python train.py --num_hidden_layers=13 --hidden_size=256 --num_attention_heads=4 --num_key_value_heads=4 --head_dim=64 --intermediate_size=768 --vocab_size=8192 --hidden_act="gelu" --norm="layernorm" --norm_place="pre" --norm_eps=1e-05 --positions="learned" --qk_norm=false --attn_scale=0.125 --bias="none" --tie_word_embeddings=true --parallel_block=false --init="normal" --init_std_qkv=0.0477 --init_std_o=0.0477 --init_std_up=0.0477 --init_std_down=0.0276 --optimizer="adamw" --learning_rate=0.00132 --beta1=0.9 --beta2=0.95 --weight_decay=0.054 --lr_head=0.00705 --max_grad_norm=1.0 --warmup_steps=496 --schedule="cos" --final_lr_fraction=0.0 --batch_tokens=32768 --max_seq_len=256 --doc_mask=true --z_loss=1e-05 --train_tokens=278200000 --max_steps=8490 --dataset="wikipedia_en"
MLP neurons of a small language model. Each row is named by its layer, matrix (up: input weights) and neuron, and shows model dimensions 64-255. Each number is 128 + 32 x the weight over its row's rms, rounded and kept within 0 to 255. Numbers have three digits each.
After each neuron's rows, "fires on" lists the tokens most often at its 100 highest values on Wikipedia text that the model never trained on.

L6.up135:131148091102126135099112097089103067133117129097158143159107107104125162072135155169114111058191135099149087117122093191105161078192160116206081067142135127172157118109134114142122094138121117168108089147135128171162099097125095165132125185091098118139155177132120120153143182090105174156031107159128153144173166097109113091101179178107095146119106144197126105164114203139131121083132211137141090113086147130106195121161124168159130077126131123149157132146103131150166105132104076119134083145130084127170131201116121093129140109168137129154134181135141152109100164102107113147
fires on: " as", " 1", " in", " that", " inside", " of"

L5.up108:109121089106194134067130080098105206139052148148154092162085166109146111118083126104130053101082112152166142090169053080107138081146120138133157167135105110142084143138142065183103149180171169134160140117134103165132147171141134087140111112159178135155135133133141160114117203201040167163075142159107068128140086158135110095116116117088115160135147161137107119134115106171155106157094135173138120163065179087070068114086116186154153178084099191155129132190152103099075112134128090148119152133121156149139078087134094175085085112100143076165101155092161140176092168103141134132
fires on: "-", "P", "-p", "p", " In"

L6.up573:124096146105145146153139144058133159088116158130124175101104121105129160109112112087109100132121144077143113129185140088136132094189115131128181175194106131131134134112093150128106160149127111123154074148112113186119132159110142125203114081115163116168140077162119140119117131118143229135087138172131145143105119134086134085126133144138126153104138123129052128182100146146122116124095133139106136187163146124074115095114143126111100158113122156134116168227066137101080121203127158138111182148120119115107061168161077130144136089118128154115119139138111159082104166144174132105
fires on: "-", "s"

L6.up89:123132126098138134113147168076190117153069101079089104143116110207126165154110169098111079110119131133100167167192172109084177113093054159167108158148076115225097191108135114072154115197133102131167162107115107184154139088098134102163103091082135114106064117098084162093127075141096155102095169165113146115081120152136170194117140124099118136157134155159044128181118106143162149126104167139113127134167158111122083071158151149126127129139071180169118169155104118124074121194123077124185205142125125153162046132103169158162166096129149149167143177148171166156137155092101130152
fires on: " pre", " inter", " of", "-", " Pre", " sub"

L5.up596:136139143155064112155116114115154135184067142141091103157120188148177164107063160089118205136111102092176131107148133067094152156081122123105109089161093104190138089159141139159168138126122102115135147087126072179131127153117088126144141123112118138112099095123094168127089143091111124176100152133123163139130100124096094093135156105152088160180092129131141051102097138144162122153092117097165115137149148130109095197169160133176122184178117154165066155163146122184090096145164159141154160190081158115142077088127159134132135123109148097138141107104119181152115180081127172138
fires on: "/", "-", "-c", "–", "–6,", ","

L3.up347:124119129114126114135117034049100125068168148180124140129149165116143131125096047147077095120164114130071116101126110115137132019134149138149112142168134087151125130061137130168127128148120131112165150110118134140141135116077162153080134103118115130108129152164183159155165119160077149176075124122140160103117128127110136084054187174171071123132155146153174117097075141097102123163186114116124140107145161187069091126133145121164061113094166113067128124173164138147113124159153169183102136116142109109094121107124244143130104095133132154043161158167119137116167147088151125115
fires on: " on", " On", " –", " -", " before", " after"

L4.up495:181177173148174110160132133143166162157144142144069146141102112165134134137162097120136086150172125090072119120235127125075105031130134147121142156174125091172101135119112129135155088107120102113144049160120101113158089094092109112166153125109122092120159107154113123138176132139111137129094159137099191128125127109095158110092169129055090177145144132149060129147093113140113121122120145112123098144134141157066074116118161113184101106092162163133100123184146171107113104123132082108128221107121104164159139201078196185095080115141157175136087137102120173170142088122156167112
fires on: "-", " re-"

L2.up734:128149055106118125112114165084107172093121127162131125220140125159126081110073187084105150098193177109149121163165135207134148093141148163145176105134076069124142140094173171150128138153165085174123189069103089145172173121046149132125102119108103136128115135115146133113116140121096138148043114104093160123104157136109149155082104185108082175126147114156141132135129136111091167120107183103124162219124145141113170167113158168160075145086098047118104080170105131140130096160081135101113131184156107119182131153057108128161104117151106159099107126157115094150141156164183114149
fires on: " that", " also", " in", " as", "-"

L8.up351:063118106129168134131193177101022116107089161170101071120124077154138177134115150101090077126147159118142129098146113107119132078155100152189141131128085091156110095138127143184111196143136091148151148114177116120163203125095138097151071124158128097053068097172119111117125183140136111125134152144148209134090143181099151091082160177140078126135173170165078112117164125123101057187112141147109149138132103139131089124168117139138141125080141131139147128131064182144120123138143156124150151134079097124093164101138064196149118143105193150120048128130152143121104182111171107089
fires on: "-", "t", "at", " an", " it"

L8.up765:153144106081154141135108157089135092168178145162070125204142170091154173144098203132084163168165101124147127149176083083067143156108138167183107116129093146219137102201082164078098138126104141089163105158149042143177143115109156180141144154135149076126163136149159188123138136109107130163108189165153129127145120106171181159082121101162080124117111129147174092116151139149151146096090106129130142140173175138090123137133146168193151061066167113129122101131116137112131094145114094133108137153114129129123131093058137131121156069123125044154092098127169133142138132060145149108
fires on: "-", " |", ",", " c", " inter"

L3.up614:080113098120116109124086138118102170141076135092155137079106106124097098120118087094126212142162144144097055126126097147132151161125147139143169171141169116143170157152087118159145097041148102174168177132078163070127158174098122126133091136098181084101142097123192145128159143172150111165104129079092169125145175155155120118156114095091089145113057064093147148081091138091156139150134157172137200162150097170073089147090148146128129161106137091106125163136114148153139115128156086125134137138099127131136174106117146121094052110146125079122122151183146148145131146060195119130
fires on: " The", " A", "s,", " Art"

L4.up25:125105123148089054102109173092139157119073109115134143126090157154118142103098105118096138141177076162077145114200127188128163057128130128105080072093136122144153137044117102134094124109171127161127109101177144141108151090105143110109152177106106128150115120117153101155166082095155145185147170159091199135141132134113100126122151125114064130175107184178121133148093170120105122112199108119175164180096150164118137076071149127117098106220158138065085084196173174114079147161109114133120132153137096130110122162128154100176113105135118116069161046151079126102116103130109131130
fires on: " re", " as", " after", " before"

L3.up0:112136111130167132142160077162145106053094117133139168133129130150127129102129153206125163083107150169141084192093105054131155190110088170120149148115121114102160116081142178095126145158129138117089119121110106116143194173124094159098137108117159138139111083138081158151074075148148166126131165141081188134097153185155155050078110160087145132113168178116105183117095110186073136118174133119119053122137117142117173069159167083176072084135141184135121107131122130100078116108149092146167190054133145112199100146107112139135142109120114182108100118115165135077078189130063128134
fires on: "l", "ill", " Peak", "ll", " Platinum"